{
  "num_hidden_layers": 14,
  "hidden_size": 160,
  "num_attention_heads": 5,
  "num_key_value_heads": 1,
  "head_dim": 32,
  "intermediate_size": 448,
  "vocab_size": 8192,
  "hidden_act": "swiglu",
  "norm": "rmsnorm",
  "norm_place": "pre",
  "norm_eps": 1e-05,
  "positions": "rope",
  "rope_theta": 10000.0,
  "rope_fraction": 1.0,
  "qk_norm": false,
  "attn_scale": 0.177,
  "bias": "qkv",
  "tie_word_embeddings": true,
  "parallel_block": false,
  "init": "normal",
  "init_std_qkv": 0.0395,
  "init_std_o": 0.0395,
  "init_std_up": 0.0395,
  "init_std_down": 0.0395,
  "optimizer": "muon",
  "learning_rate": 0.00483,
  "lr_mult_qkv": 0.5,
  "lr_mult_o": 1.37,
  "beta1": 0.95,
  "lr_head": 0.00621,
  "max_grad_norm": 0.5,
  "warmup_steps": 200,
  "schedule": "wsd",
  "decay_fraction": 1.0,
  "decay_shape": "linear",
  "final_lr_fraction": 0.1,
  "batch_tokens": 16384,
  "max_seq_len": 256,
  "doc_mask": true,
  "train_tokens": 147400000,
  "max_steps": 8997,
  "dataset": "wikipedia_en"
}
MLP neurons of a small language model. Each row is named by its layer, matrix (gate and up: input weights; down: output weights) and neuron, and shows model dimensions 0-127. Each number is 200 + 20 x the weight over its row's rms, rounded and kept within 0 to 999. A neuron's up and down rows have the sign that makes its largest values positive.
Before each neuron's rows, "fires after" lists the tokens most often just before its 100 highest values on Wikipedia text that the model never trained on.

fires after: ".", ",", "\n", " where", " and", " but"
L8.gate246,179,206,182,194,207,208,196,207,191,170,185,184,244,206,180,216,207,197,184,186,187,234,222,156,164,179,191,207,182,228,182,177,200,207,181,222,178,194,173,202,230,193,182,230,206,233,208,184,202,227,182,177,177,212,208,192,197,199,197,224,180,219,245,228,183,208,186,172,212,197,182,208,206,225,241,171,203,192,177,191,153,155,190,214,219,214,190,209,223,198,201,202,188,209,202,223,225,223,190,186,239,218,216,183,192,170,217,234,230,193,199,188,200,200,206,171,184,212,196,192,182,157,197,241,145,212,225,179
L8.up246,213,209,192,205,185,206,196,215,203,180,174,202,167,197,194,224,242,192,235,207,218,183,215,204,173,221,169,239,199,170,198,222,187,206,224,183,218,195,196,190,229,204,183,187,245,198,214,178,198,201,188,175,184,214,199,191,174,164,178,186,200,181,197,196,188,180,244,185,214,203,181,233,178,207,195,245,184,211,199,215,221,177,232,230,216,205,185,177,195,171,210,199,207,169,177,221,207,163,235,203,201,185,196,200,219,209,198,167,181,207,213,175,192,208,201,186,222,174,191,177,209,222,176,172,201,167,208,196
L8.down246,194,267,218,202,194,208,200,191,198,197,195,206,222,182,238,208,197,204,187,163,209,198,182,200,227,194,175,176,190,227,201,179,200,195,225,219,175,208,202,186,185,211,193,165,225,196,194,227,218,199,184,185,203,172,190,203,228,201,211,231,209,188,199,161,186,181,189,190,222,204,212,188,199,204,222,187,212,168,219,179,170,191,231,179,189,231,209,151,202,179,209,194,184,204,209,240,176,218,179,166,209,228,208,165,182,197,201,234,212,237,212,203,202,248,216,189,200,209,207,193,201,164,201,216,194,188,213,189

fires after: " (", " ", "\n", "/", "-", "–"
L3.gate43,195,140,216,215,210,217,213,208,225,230,193,170,211,186,193,235,176,201,195,229,182,231,183,220,186,168,188,215,209,206,222,204,195,194,201,189,192,202,201,238,211,249,207,224,181,206,205,207,189,203,200,224,215,221,190,188,190,197,201,143,199,204,217,191,224,179,192,201,196,234,181,196,190,205,190,191,212,195,196,218,226,209,201,212,224,187,205,182,226,197,192,179,199,195,166,169,247,193,188,208,198,188,217,187,184,214,221,209,199,171,169,222,204,192,203,225,228,163,199,185,245,219,180,195,180,238,181,227
L3.up43,189,215,232,217,204,204,200,188,242,190,179,225,200,182,201,166,201,215,200,201,210,211,208,204,204,194,212,192,189,208,212,180,202,198,194,180,228,197,217,179,180,193,215,187,191,229,176,186,203,214,170,211,234,202,185,207,218,199,191,187,211,254,181,195,176,164,193,214,190,217,140,188,153,208,209,222,151,211,191,176,203,226,170,175,179,196,169,201,207,187,173,228,198,237,169,173,230,191,205,186,199,204,195,211,216,219,215,212,232,199,177,246,227,224,182,239,213,225,225,192,210,209,214,207,194,199,225,186
L3.down43,189,225,200,185,165,216,193,184,205,260,210,195,190,188,212,211,210,192,192,202,166,197,206,206,209,189,185,246,181,204,210,208,246,186,152,186,194,219,205,201,196,185,245,205,230,180,193,211,214,196,168,203,225,195,214,178,168,201,206,230,206,203,210,235,262,202,185,175,211,178,205,201,177,214,188,206,188,221,178,228,194,205,172,214,193,229,163,169,246,180,208,186,201,193,246,173,218,182,190,211,216,169,186,176,174,208,171,187,199,193,215,202,204,182,178,184,196,196,184,175,187,206,211,198,186,232,170,181

fires after: " in", " In", "In", ","
L8.gate101,206,154,207,182,192,203,220,201,216,207,237,203,198,237,173,220,202,190,175,201,173,190,184,169,222,175,198,209,223,174,205,166,191,204,206,229,212,198,220,214,206,173,214,204,213,212,205,222,196,223,213,198,197,219,209,211,210,200,185,203,183,165,202,192,181,189,197,189,196,207,207,198,213,171,221,213,201,199,178,187,209,178,227,212,196,236,206,153,195,181,200,195,165,212,191,153,182,205,208,241,164,232,201,195,179,185,227,210,175,193,230,192,179,192,208,219,200,218,243,221,213,226,210,219,219,194,218,182
L8.up101,165,215,183,196,177,176,233,207,146,242,213,207,197,190,215,200,227,202,209,190,225,229,215,205,155,196,219,200,232,189,178,182,235,161,213,188,212,194,219,208,180,202,189,192,187,219,209,225,226,194,230,197,233,219,183,222,235,183,172,215,218,197,211,180,209,176,209,200,190,199,166,200,218,151,164,188,215,225,198,203,176,171,206,222,226,231,198,192,190,206,195,212,217,212,180,209,206,209,185,205,194,228,218,197,209,161,205,236,205,215,207,189,178,187,202,200,172,183,162,221,213,198,190,199,193,186,205,213
L8.down101,167,162,200,199,190,214,201,208,219,220,207,197,210,215,183,237,182,195,172,216,192,183,194,179,207,204,198,190,193,192,214,201,185,177,218,192,220,197,188,203,224,214,157,234,186,213,195,218,215,173,205,180,199,199,163,199,200,183,215,204,183,156,194,223,230,229,228,196,149,179,210,186,196,193,167,203,212,213,195,231,201,190,231,231,196,193,174,184,188,170,200,168,186,165,192,196,125,196,228,209,193,198,172,236,196,188,213,206,202,216,231,205,190,231,210,217,205,185,218,215,210,226,201,197,199,197,214,211

fires after: "=", "\n\n", "\n", " (", "|"
L8.gate181,187,198,181,204,173,240,219,181,240,200,227,217,228,184,170,230,200,162,206,185,193,208,220,211,207,177,200,191,230,174,240,184,184,232,184,199,179,226,217,193,182,200,202,205,202,181,175,189,199,233,178,205,235,186,190,201,209,181,236,190,198,183,199,203,190,215,189,222,173,210,231,213,183,188,211,215,207,159,202,189,207,158,208,218,229,177,229,229,209,170,195,183,234,196,219,186,226,164,204,218,189,199,197,160,198,172,226,232,184,231,215,207,182,212,205,190,193,181,186,189,195,206,167,183,200,231,238,206
L8.up181,235,206,204,174,189,241,208,187,231,221,211,198,187,217,224,249,227,205,235,204,208,189,135,208,226,205,225,178,189,180,195,185,193,201,216,181,177,221,209,239,205,228,202,181,199,209,182,208,190,195,217,211,218,215,245,203,209,199,191,196,181,211,202,208,199,183,229,227,215,244,188,179,202,188,213,190,219,206,179,184,182,226,190,220,215,205,165,168,186,197,191,194,240,213,216,191,210,222,221,232,205,212,204,182,175,199,249,250,193,194,187,203,206,210,192,244,179,200,183,185,203,216,201,164,211,194,207,180
L8.down181,212,192,207,236,184,192,208,183,187,200,186,204,187,240,232,199,183,201,224,217,202,217,192,168,213,221,189,202,210,215,209,259,194,197,194,169,236,201,168,218,247,196,220,178,198,200,208,216,203,161,230,233,164,227,200,187,223,179,179,181,174,172,218,187,235,150,185,179,225,206,172,177,205,213,180,198,208,213,190,194,209,186,179,219,209,219,163,197,184,203,213,222,174,160,238,185,194,222,191,185,192,205,204,225,169,201,187,190,214,172,184,220,177,204,190,210,206,207,216,212,219,237,198,221,176,160,146,200

fires after: ",", "ave", " he"
L4.gate10,188,176,178,195,221,218,154,172,203,240,206,220,210,215,259,210,199,205,228,231,177,186,232,186,203,196,200,216,183,187,181,181,208,155,212,166,259,185,198,163,198,188,205,213,167,211,231,179,245,216,175,201,179,200,180,222,200,217,192,167,221,200,208,180,200,207,202,216,183,206,203,197,197,154,197,198,202,189,234,185,214,208,191,185,210,160,169,199,174,201,204,201,195,219,198,214,221,189,171,226,188,205,175,224,179,217,202,204,156,181,212,197,192,212,186,208,219,240,214,195,203,210,196,218,186,232,222,193
L4.up10,199,144,188,202,188,186,224,198,199,205,227,201,218,197,237,240,200,223,212,189,161,190,226,198,180,170,202,248,207,196,214,196,180,151,231,222,220,185,200,205,197,160,210,198,216,187,207,202,242,184,191,227,209,195,193,242,174,216,188,180,168,193,191,205,209,203,193,207,213,172,192,200,196,174,179,182,207,185,245,190,218,203,228,213,193,179,180,195,205,225,150,199,195,226,190,202,196,213,188,229,186,198,182,186,200,248,201,177,197,232,194,164,216,203,168,195,219,206,175,218,206,182,182,234,197,192,207,221
L4.down10,201,174,200,177,214,243,205,207,224,234,212,201,210,206,187,235,225,206,199,246,232,243,193,220,203,200,259,209,216,217,184,189,235,176,237,172,221,200,206,196,220,191,220,204,205,213,179,213,178,201,204,197,190,181,196,196,189,196,197,190,197,157,217,171,222,203,230,208,177,195,180,195,172,208,239,203,215,224,234,213,212,215,177,170,225,162,208,206,203,190,218,207,209,191,186,195,211,151,204,228,208,203,210,200,174,197,192,183,226,166,185,192,184,216,229,217,192,205,219,210,182,192,201,243,204,226,226,194

fires after: " to", " up", " under", " for", ":", " in"
L3.gate272,213,183,209,225,215,207,236,177,224,218,189,229,199,175,231,194,188,191,201,216,190,199,223,214,249,150,218,220,213,212,199,188,198,208,215,210,189,190,203,196,231,221,198,206,210,208,235,215,208,203,195,195,205,209,187,165,180,220,179,177,186,222,226,181,188,191,180,199,196,199,196,228,231,203,228,221,219,230,174,179,174,160,181,165,183,200,185,214,199,199,179,196,225,239,183,190,171,214,222,233,197,180,185,208,163,190,188,194,227,180,206,189,227,221,224,186,195,191,172,165,177,192,167,203,182,191,185,200
L3.up272,177,195,180,223,192,189,231,183,236,223,201,182,198,216,186,252,164,214,212,200,229,172,166,195,190,202,193,187,231,186,193,245,187,214,180,217,235,197,256,182,197,197,218,224,204,177,214,195,206,198,184,200,191,205,188,205,173,238,191,219,231,201,193,187,218,201,219,197,211,239,204,193,195,185,229,213,197,190,227,223,188,157,193,231,187,187,210,227,183,225,208,182,219,229,185,194,186,203,220,201,186,191,205,185,196,197,186,182,210,171,173,167,207,181,196,232,158,217,201,191,204,200,233,214,211,227,196,175
L3.down272,207,233,203,166,190,216,212,197,197,184,224,225,199,191,210,178,176,223,219,195,175,191,188,230,223,175,186,199,215,198,203,213,203,174,214,186,163,239,230,196,213,213,209,157,216,201,202,213,206,192,209,206,188,192,208,234,209,166,234,216,196,220,222,200,190,216,193,214,177,194,199,248,223,206,203,196,224,209,200,193,178,194,194,212,180,198,197,211,199,219,189,184,170,196,185,184,237,196,247,199,211,206,210,189,196,217,253,246,180,226,204,220,182,197,193,221,175,146,170,204,216,187,211,208,229,205,200,205

fires after: " in", "–", " (", " sub", " mi", " n"
L9.gate102,176,215,190,199,192,228,224,217,172,217,173,195,208,189,244,194,195,210,206,195,198,219,206,221,221,206,194,211,166,178,195,209,205,215,187,184,192,185,209,216,215,185,214,191,190,167,185,181,175,205,183,233,243,199,196,192,160,179,193,207,181,221,208,198,174,273,199,235,218,214,208,211,181,187,188,185,186,210,201,210,212,208,218,191,230,215,188,177,202,215,194,207,197,164,183,199,149,189,198,236,203,149,195,226,229,208,197,221,175,204,202,226,190,162,191,181,199,137,212,181,188,224,192,213,164,220,184,222
L9.up102,210,170,205,203,213,224,202,189,161,226,168,212,196,161,173,205,216,208,180,235,205,205,193,209,229,222,208,197,184,205,220,202,177,180,201,220,189,208,184,198,198,202,230,209,183,188,202,221,187,197,185,197,205,193,207,190,210,179,182,208,197,206,229,199,182,205,215,186,204,208,217,211,203,197,193,189,210,203,177,240,214,159,205,230,232,243,220,158,192,193,237,177,205,182,192,197,207,210,196,193,198,190,193,193,179,190,147,218,195,184,203,184,196,209,178,195,192,185,210,176,212,240,200,169,228,202,191,198
L9.down102,225,175,210,208,182,180,217,180,228,214,194,184,191,224,174,188,197,211,220,196,188,188,221,220,185,219,216,179,190,228,195,165,218,195,169,222,205,214,181,190,204,186,207,215,212,225,221,227,239,212,201,202,187,204,213,199,197,197,249,183,215,182,197,192,201,200,170,213,204,196,218,211,187,210,227,200,202,216,197,232,190,213,191,192,236,193,214,208,174,208,195,200,203,179,209,185,177,186,235,206,176,167,229,167,214,190,166,185,208,232,210,202,204,166,184,196,185,235,192,229,211,199,207,193,203,195,135,219

fires after: "  ", " (", "|", " $", " "
L3.gate247,190,193,229,210,211,202,198,183,191,207,216,212,199,242,212,173,180,207,201,210,198,153,215,187,215,197,205,196,213,211,183,210,228,220,182,188,195,204,231,221,248,203,203,169,232,152,186,218,146,203,197,200,179,212,167,172,208,201,196,191,198,172,203,193,252,207,196,180,237,189,197,180,171,194,200,192,217,188,193,207,215,222,163,157,158,199,197,193,211,189,220,197,193,224,176,188,224,206,186,214,203,228,199,227,186,216,212,222,179,209,196,180,189,219,194,219,207,193,209,212,180,249,193,209,203,212,218,221
L3.up247,211,214,229,208,199,193,154,213,188,199,157,196,201,200,208,180,166,218,162,202,243,240,200,172,189,188,220,215,194,231,188,166,188,212,172,184,183,204,196,207,210,187,195,193,194,202,227,177,194,194,166,213,170,229,189,213,207,176,239,202,182,199,210,231,194,193,179,164,229,232,171,155,180,193,189,178,197,197,193,209,213,205,219,173,237,193,199,198,212,208,179,206,209,206,188,180,227,209,197,201,195,178,223,193,204,190,195,209,226,198,191,220,187,203,196,201,202,168,205,236,175,214,208,226,162,220,207,190
L3.down247,209,212,203,175,202,206,193,201,195,233,232,181,198,211,200,198,185,209,180,208,185,140,211,206,189,201,212,224,192,149,198,176,208,240,209,166,195,193,213,190,198,188,195,201,202,189,199,181,228,210,203,218,186,209,207,169,166,200,184,197,192,223,239,184,180,231,231,176,203,139,205,208,193,187,156,214,178,233,214,202,188,205,168,171,184,217,175,188,216,215,194,173,204,220,230,199,210,210,224,184,220,212,208,229,213,194,209,200,178,239,199,188,204,204,165,233,211,196,176,181,200,224,177,224,215,216,195,220

fires after: " the", " of", ",", " (", " in", " his"
L8.gate353,185,204,220,224,199,203,204,229,210,198,197,215,205,219,197,195,221,199,219,178,203,197,193,172,203,200,236,191,185,204,223,208,222,197,187,205,201,202,191,206,212,197,214,183,213,199,178,186,203,208,227,198,239,193,229,178,193,187,176,194,199,234,189,192,205,223,233,227,191,185,249,229,181,206,235,162,176,186,186,164,191,184,239,188,188,199,184,196,165,181,195,190,200,172,165,174,186,185,179,172,195,248,195,220,186,248,216,178,225,146,206,193,194,159,185,196,190,176,221,192,190,221,219,190,190,200,170,207
L8.up353,235,207,167,220,181,186,207,233,210,188,201,215,207,195,225,217,162,180,205,236,224,235,214,176,203,213,201,227,207,170,213,215,149,214,191,228,161,197,196,209,174,189,197,181,206,251,202,212,201,159,190,227,191,191,171,216,164,176,219,176,147,232,216,239,200,180,196,173,193,190,205,195,189,201,207,175,176,209,192,212,177,195,231,211,184,223,221,216,189,225,187,196,196,192,207,198,155,201,174,215,172,190,215,186,194,200,208,195,243,205,168,188,186,201,209,188,198,227,180,171,216,180,186,215,218,195,221,191
L8.down353,192,200,212,175,219,169,190,218,210,206,210,201,187,199,184,194,216,174,174,211,182,161,167,228,204,188,205,198,190,209,210,212,216,175,237,199,214,206,212,237,218,208,202,229,220,218,189,188,232,181,189,217,174,230,187,191,201,233,217,202,214,201,213,187,220,211,241,209,167,194,189,204,226,219,176,259,204,232,182,199,217,233,238,211,209,194,216,161,225,191,190,217,185,198,229,217,204,216,179,198,225,194,181,214,207,179,185,213,205,196,228,177,231,199,214,230,220,185,196,184,220,204,226,167,168,214,160,188

fires after: ".", "\n", ":", " |", ","
L10.gate253,212,195,225,212,252,207,203,209,180,200,198,192,179,205,157,198,188,207,171,202,178,218,215,230,202,202,221,197,183,231,192,180,178,175,196,215,239,197,196,180,205,229,187,206,169,189,146,196,185,172,243,193,170,184,209,216,223,228,209,234,179,184,195,216,196,214,191,184,197,224,208,196,202,207,205,189,221,205,196,234,209,206,224,243,194,183,173,196,182,203,185,171,238,217,201,207,207,213,173,195,208,210,172,186,208,161,182,193,176,178,210,185,181,199,172,209,183,197,207,194,159,165,193,231,218,185,236,217
L10.up253,211,209,189,204,213,221,221,276,183,175,202,202,188,178,172,222,226,173,224,209,181,174,190,187,199,201,204,217,209,208,176,199,210,192,177,207,229,181,191,151,238,206,206,199,171,218,203,197,178,198,233,184,209,166,216,199,163,220,191,208,188,190,198,211,222,179,162,180,228,242,210,198,212,204,199,210,184,223,203,214,192,210,220,214,212,231,163,197,195,239,204,180,185,168,191,237,228,211,163,193,220,168,213,197,202,176,223,213,192,210,206,188,189,247,200,211,189,201,202,163,196,177,200,143,213,199,192,205
L10.down253,245,210,187,195,173,187,213,227,182,183,225,193,201,222,206,203,205,199,217,208,187,220,166,177,197,169,210,205,182,214,183,193,211,182,191,232,192,215,229,187,220,202,226,213,178,213,188,214,232,241,220,211,182,216,211,208,206,175,212,199,182,232,189,219,163,202,189,215,183,239,173,198,191,183,214,213,181,210,215,167,205,175,171,182,193,198,235,190,208,187,217,216,210,213,218,170,177,157,220,187,210,239,186,160,207,208,174,188,176,196,146,211,157,208,226,204,208,192,186,222,181,230,221,188,208,186,196,196

fires after: ".", " in", " (", ",", " In", " May"
L8.gate291,235,216,234,219,213,212,175,229,180,194,158,241,170,207,221,186,176,207,184,199,202,193,176,204,203,219,194,225,217,213,229,182,213,177,212,200,246,215,224,192,174,204,238,194,207,221,185,201,218,171,239,185,176,186,213,185,197,179,187,208,194,210,226,206,197,202,217,204,195,210,179,207,208,183,201,218,187,233,224,193,208,163,178,195,217,216,215,198,227,215,185,192,229,161,150,209,199,211,195,176,169,221,160,215,179,181,208,191,228,204,217,232,221,209,219,178,187,223,199,181,204,202,235,205,205,178,171,196
L8.up291,182,217,187,187,200,183,216,198,216,240,184,224,203,196,221,209,187,215,166,232,208,222,177,254,200,206,212,194,183,181,199,204,192,196,207,213,185,219,185,180,184,175,205,206,179,229,219,200,200,178,181,219,195,217,227,215,177,184,185,208,210,166,234,176,205,206,207,202,234,207,184,218,216,177,184,179,230,199,232,202,204,233,214,209,208,201,221,188,239,218,192,193,185,209,216,189,200,208,206,187,173,236,130,199,198,195,244,180,193,210,208,195,194,200,165,210,226,192,220,207,201,209,187,237,225,207,182,169
L8.down291,251,258,229,184,185,207,200,197,183,201,181,191,217,185,208,198,199,198,179,190,225,204,216,210,178,214,212,171,180,204,184,163,176,234,210,188,213,184,210,166,206,175,192,238,204,211,196,203,174,191,196,164,192,201,232,183,202,189,193,218,152,167,215,201,211,179,181,227,190,224,196,210,252,219,196,200,196,244,217,169,198,185,212,200,210,214,178,189,160,193,210,185,193,196,214,206,167,200,245,176,198,195,203,165,199,197,189,200,198,226,182,213,224,194,236,212,189,176,225,234,191,215,201,188,190,222,201,192

fires after: ",", " (", "s", " and"
L11.gate228,160,229,191,194,190,208,201,193,185,235,197,221,173,208,176,221,170,221,223,229,234,172,205,234,157,232,247,240,182,205,217,237,239,219,208,184,223,191,181,212,184,213,226,190,218,222,225,175,198,227,221,236,171,203,196,194,192,193,176,189,188,221,182,215,199,235,210,189,205,202,206,222,197,172,205,180,209,223,159,201,210,189,203,179,202,170,186,190,251,183,189,186,214,194,226,205,204,205,231,201,190,211,198,177,201,185,206,189,197,190,195,215,207,203,184,213,211,192,181,154,168,200,180,248,197,187,225,176
L11.up228,219,202,222,211,252,224,207,209,223,226,198,205,198,191,207,196,237,168,203,202,203,193,221,195,215,219,192,200,170,199,184,217,247,182,190,240,221,221,214,204,221,195,199,215,207,191,197,211,208,207,172,210,200,191,167,175,144,158,157,207,195,208,226,204,209,212,219,200,214,218,198,212,197,201,203,157,179,220,163,212,190,235,199,173,216,205,180,248,202,194,203,216,181,188,171,191,167,166,191,203,208,182,190,186,202,184,203,192,185,181,209,195,191,198,191,236,201,175,178,229,204,243,196,170,202,185,185,213
L11.down228,203,252,175,232,184,212,205,194,152,190,188,203,220,181,205,189,209,210,217,214,161,226,197,212,195,182,203,197,162,239,193,181,173,166,206,210,203,213,208,200,241,207,203,179,203,197,218,193,188,212,197,171,193,208,253,218,200,217,201,190,204,179,172,203,193,203,218,195,183,198,208,183,193,230,183,195,196,201,230,188,188,201,195,227,231,179,201,207,191,198,208,233,190,214,195,174,208,175,179,203,233,195,239,181,215,199,190,238,203,219,215,209,227,196,200,206,221,186,205,164,226,156,207,174,190,208,203,203

fires after: " |", "-", ";", ",", ":"
L10.gate415,201,171,191,218,186,171,249,209,211,183,194,201,183,218,222,205,182,180,223,185,198,179,213,215,163,200,181,221,194,179,175,213,204,188,192,212,186,175,197,207,207,199,228,189,195,210,217,211,226,206,168,187,196,191,176,203,206,181,221,194,234,195,185,178,207,209,178,152,232,182,183,203,173,206,177,195,198,179,194,177,225,187,198,241,162,190,168,184,203,209,200,198,180,193,218,210,203,169,231,251,229,150,204,264,177,198,223,214,193,175,176,198,213,174,202,195,204,199,200,215,176,229,210,178,178,209,221,186
L10.up415,219,189,198,205,168,203,218,230,200,197,180,199,180,171,216,238,217,215,201,202,198,182,155,180,204,224,242,219,185,181,178,213,189,211,212,221,207,188,160,192,188,194,246,211,201,200,178,232,222,185,190,190,244,182,187,217,219,216,190,221,219,180,218,203,203,190,177,171,191,198,211,216,203,142,181,183,213,245,199,245,217,226,187,202,228,210,188,186,203,207,186,213,181,205,184,210,204,185,204,203,227,175,213,221,224,172,202,201,189,181,206,199,169,221,180,185,220,211,208,184,208,215,147,206,206,230,214,149
L10.down415,207,223,166,194,166,200,227,229,207,195,217,226,223,223,199,172,197,187,226,218,173,171,206,192,214,198,183,208,194,233,195,197,217,187,195,188,207,209,184,184,218,213,211,205,209,193,213,152,190,196,236,144,221,236,200,200,191,207,228,172,194,215,200,222,178,194,219,191,174,182,225,165,202,215,233,207,228,176,196,146,190,218,188,196,198,244,207,171,221,205,196,216,193,222,159,223,175,172,221,201,199,197,213,176,209,209,200,153,197,235,166,190,182,193,209,162,187,196,217,185,211,207,183,179,175,217,194,191

fires after: " the", " at", " under", " in", "-"
L8.gate382,212,204,158,214,167,225,237,177,219,217,187,217,200,206,235,204,187,180,207,197,194,179,228,224,153,197,163,252,233,197,189,196,180,211,176,198,192,199,183,236,205,180,226,185,194,197,204,189,212,203,227,208,190,226,195,199,209,204,166,222,175,220,230,213,197,236,191,229,202,209,192,246,212,217,188,205,177,209,225,209,200,167,173,248,206,232,215,208,179,213,213,210,204,233,218,152,203,215,178,191,195,210,176,197,206,207,162,217,226,216,232,170,186,193,198,183,202,190,240,247,204,193,178,208,188,204,211,179
L8.up382,179,223,195,191,177,211,198,205,221,209,196,162,227,215,198,251,201,204,244,242,191,223,169,171,186,183,165,203,210,234,216,242,199,194,195,197,231,186,160,202,223,212,185,226,246,191,229,211,210,208,202,173,194,217,185,176,209,201,182,208,203,199,154,165,204,186,229,195,206,204,162,171,169,213,203,217,198,216,199,193,207,172,212,198,216,242,218,171,176,210,177,179,199,228,205,180,213,200,182,198,200,209,194,207,159,203,190,218,189,193,214,195,217,217,202,196,197,205,188,208,159,225,211,235,183,204,226,213
L8.down382,220,184,235,178,213,203,206,203,154,193,214,161,235,223,143,214,216,215,222,199,219,205,182,190,210,223,210,200,197,183,182,192,221,192,220,216,232,215,172,191,180,186,215,216,208,203,242,206,187,208,220,204,210,232,239,216,169,181,190,198,197,212,186,176,190,220,200,179,190,211,166,188,187,190,214,199,206,193,208,201,238,185,208,198,183,187,200,189,189,179,176,200,234,172,186,241,205,219,214,211,172,191,232,190,211,185,142,215,227,209,190,219,213,229,242,184,201,184,198,204,161,199,140,220,177,203,204,190

fires after: ".", ","
L9.gate320,193,205,180,220,214,161,185,159,224,220,164,176,192,207,204,204,221,193,230,205,191,201,242,216,191,212,221,205,178,229,184,159,188,203,204,198,221,191,225,219,229,187,181,173,180,207,213,220,191,207,205,209,183,234,206,161,156,179,168,176,200,225,187,197,217,227,209,163,206,195,242,166,229,205,177,187,200,229,192,177,200,217,179,188,184,212,152,214,209,178,207,182,199,185,206,225,198,212,209,193,193,214,201,228,190,181,205,201,179,244,215,183,193,218,201,202,189,219,195,185,209,234,190,233,183,213,188,160
L9.up320,222,233,205,193,202,191,195,179,192,212,191,232,193,175,203,217,199,222,214,233,200,208,201,228,198,253,225,227,216,208,194,225,217,187,178,203,245,199,172,187,231,187,193,202,196,219,233,214,213,185,218,196,224,218,213,188,218,216,228,189,206,184,204,242,233,203,217,172,182,219,199,176,199,180,210,181,192,197,204,180,191,215,184,200,174,222,176,199,207,221,194,209,178,196,209,192,161,222,187,209,171,189,218,186,225,193,248,209,215,209,213,209,198,239,187,193,235,222,193,187,161,238,254,213,217,184,226,198
L9.down320,241,222,220,236,217,221,240,198,187,224,220,200,199,172,195,173,173,215,217,214,182,181,199,180,198,184,204,216,225,259,211,204,206,180,175,229,180,194,185,200,175,187,197,198,223,198,199,225,182,204,199,215,209,177,168,208,199,184,192,219,204,202,230,204,209,231,233,231,180,212,209,197,218,205,228,205,234,158,199,182,194,199,229,210,224,181,234,236,244,238,207,256,207,207,209,181,201,185,165,210,203,191,197,187,161,195,203,189,178,219,148,175,202,202,212,176,214,176,169,204,209,208,206,175,205,195,224,185

fires after: " the", " =", " of", " mid", " anti"
L10.gate402,196,216,228,204,205,218,228,183,158,234,244,214,209,173,216,212,214,183,197,233,152,199,201,196,220,168,207,172,186,221,225,195,193,217,199,224,205,181,174,203,178,205,199,180,169,208,227,204,205,235,201,230,193,187,211,186,197,238,187,206,193,199,208,193,198,189,234,197,183,207,189,237,223,191,206,163,155,198,196,191,185,185,223,224,165,197,214,187,213,203,220,210,214,168,186,197,220,209,207,217,229,207,204,192,179,196,223,192,180,217,199,228,204,166,171,172,161,205,148,192,218,174,208,191,190,203,181,219
L10.up402,217,201,220,205,178,194,216,217,223,224,211,204,200,232,211,205,197,164,212,204,205,200,146,179,190,221,195,190,216,199,204,201,184,191,183,234,178,191,219,213,241,184,185,227,190,208,187,167,192,195,217,200,196,231,190,190,217,209,203,262,206,180,209,228,202,209,229,162,184,184,204,184,201,208,239,188,184,168,180,224,243,172,187,232,197,206,193,161,183,182,220,185,197,178,210,179,181,182,188,218,216,181,199,205,181,188,219,203,186,199,223,210,202,220,218,163,218,208,218,195,215,210,201,213,176,202,194,204
L10.down402,203,187,204,191,192,188,169,211,187,175,176,218,217,225,192,200,172,192,192,187,176,157,222,201,182,162,206,206,187,225,197,227,189,195,201,206,206,194,239,194,171,178,217,181,239,163,223,171,211,225,157,190,204,232,196,220,194,239,212,182,236,211,210,196,197,168,191,217,178,198,181,208,206,225,187,206,169,164,200,235,208,229,243,192,190,198,237,199,219,168,184,190,187,223,193,173,203,222,185,198,206,211,204,210,208,196,213,233,194,206,221,155,175,236,178,187,190,187,172,188,206,198,199,184,174,204,235,222

fires after: ",", "\"", "s"
L6.gate168,219,188,168,217,204,192,195,193,230,219,219,178,215,192,207,163,187,180,202,220,183,207,218,209,214,180,207,201,218,210,220,198,174,184,183,191,225,196,179,221,213,203,202,206,203,206,239,182,217,223,210,229,202,197,194,192,196,185,191,215,249,205,190,164,195,194,204,187,236,204,186,215,193,170,209,199,199,175,204,198,176,198,217,184,191,217,177,214,207,241,233,195,224,197,232,157,159,250,163,173,200,181,230,195,208,190,197,230,203,212,185,183,205,186,175,190,199,209,191,212,187,258,246,207,207,207,206,225
L6.up168,202,201,207,208,206,171,178,140,213,231,209,138,188,184,207,170,201,192,191,202,213,200,224,223,182,180,204,187,231,209,196,200,190,201,198,216,196,192,137,192,241,167,189,240,188,178,208,190,199,232,197,206,205,183,207,212,187,171,176,180,204,187,205,197,196,181,201,211,225,187,170,183,221,183,178,187,217,193,216,196,205,214,184,211,202,197,176,223,232,229,211,198,216,175,220,194,193,231,176,230,199,155,212,203,152,202,174,229,220,214,163,199,203,184,187,243,184,157,180,211,208,208,203,196,179,224,189,223
L6.down168,226,231,215,240,185,196,199,156,171,212,203,218,223,160,205,185,206,231,200,202,210,158,242,217,174,190,206,236,204,189,192,223,205,180,201,207,207,216,184,193,226,201,192,191,201,178,196,183,155,201,162,212,190,134,189,184,216,189,212,212,210,192,184,200,206,207,208,222,214,207,188,196,180,215,187,205,212,200,197,187,203,222,198,202,188,198,186,179,192,215,209,177,176,186,183,220,223,189,212,246,220,215,172,183,185,151,182,195,167,181,206,206,234,184,177,197,249,209,202,188,206,209,242,193,209,195,251,189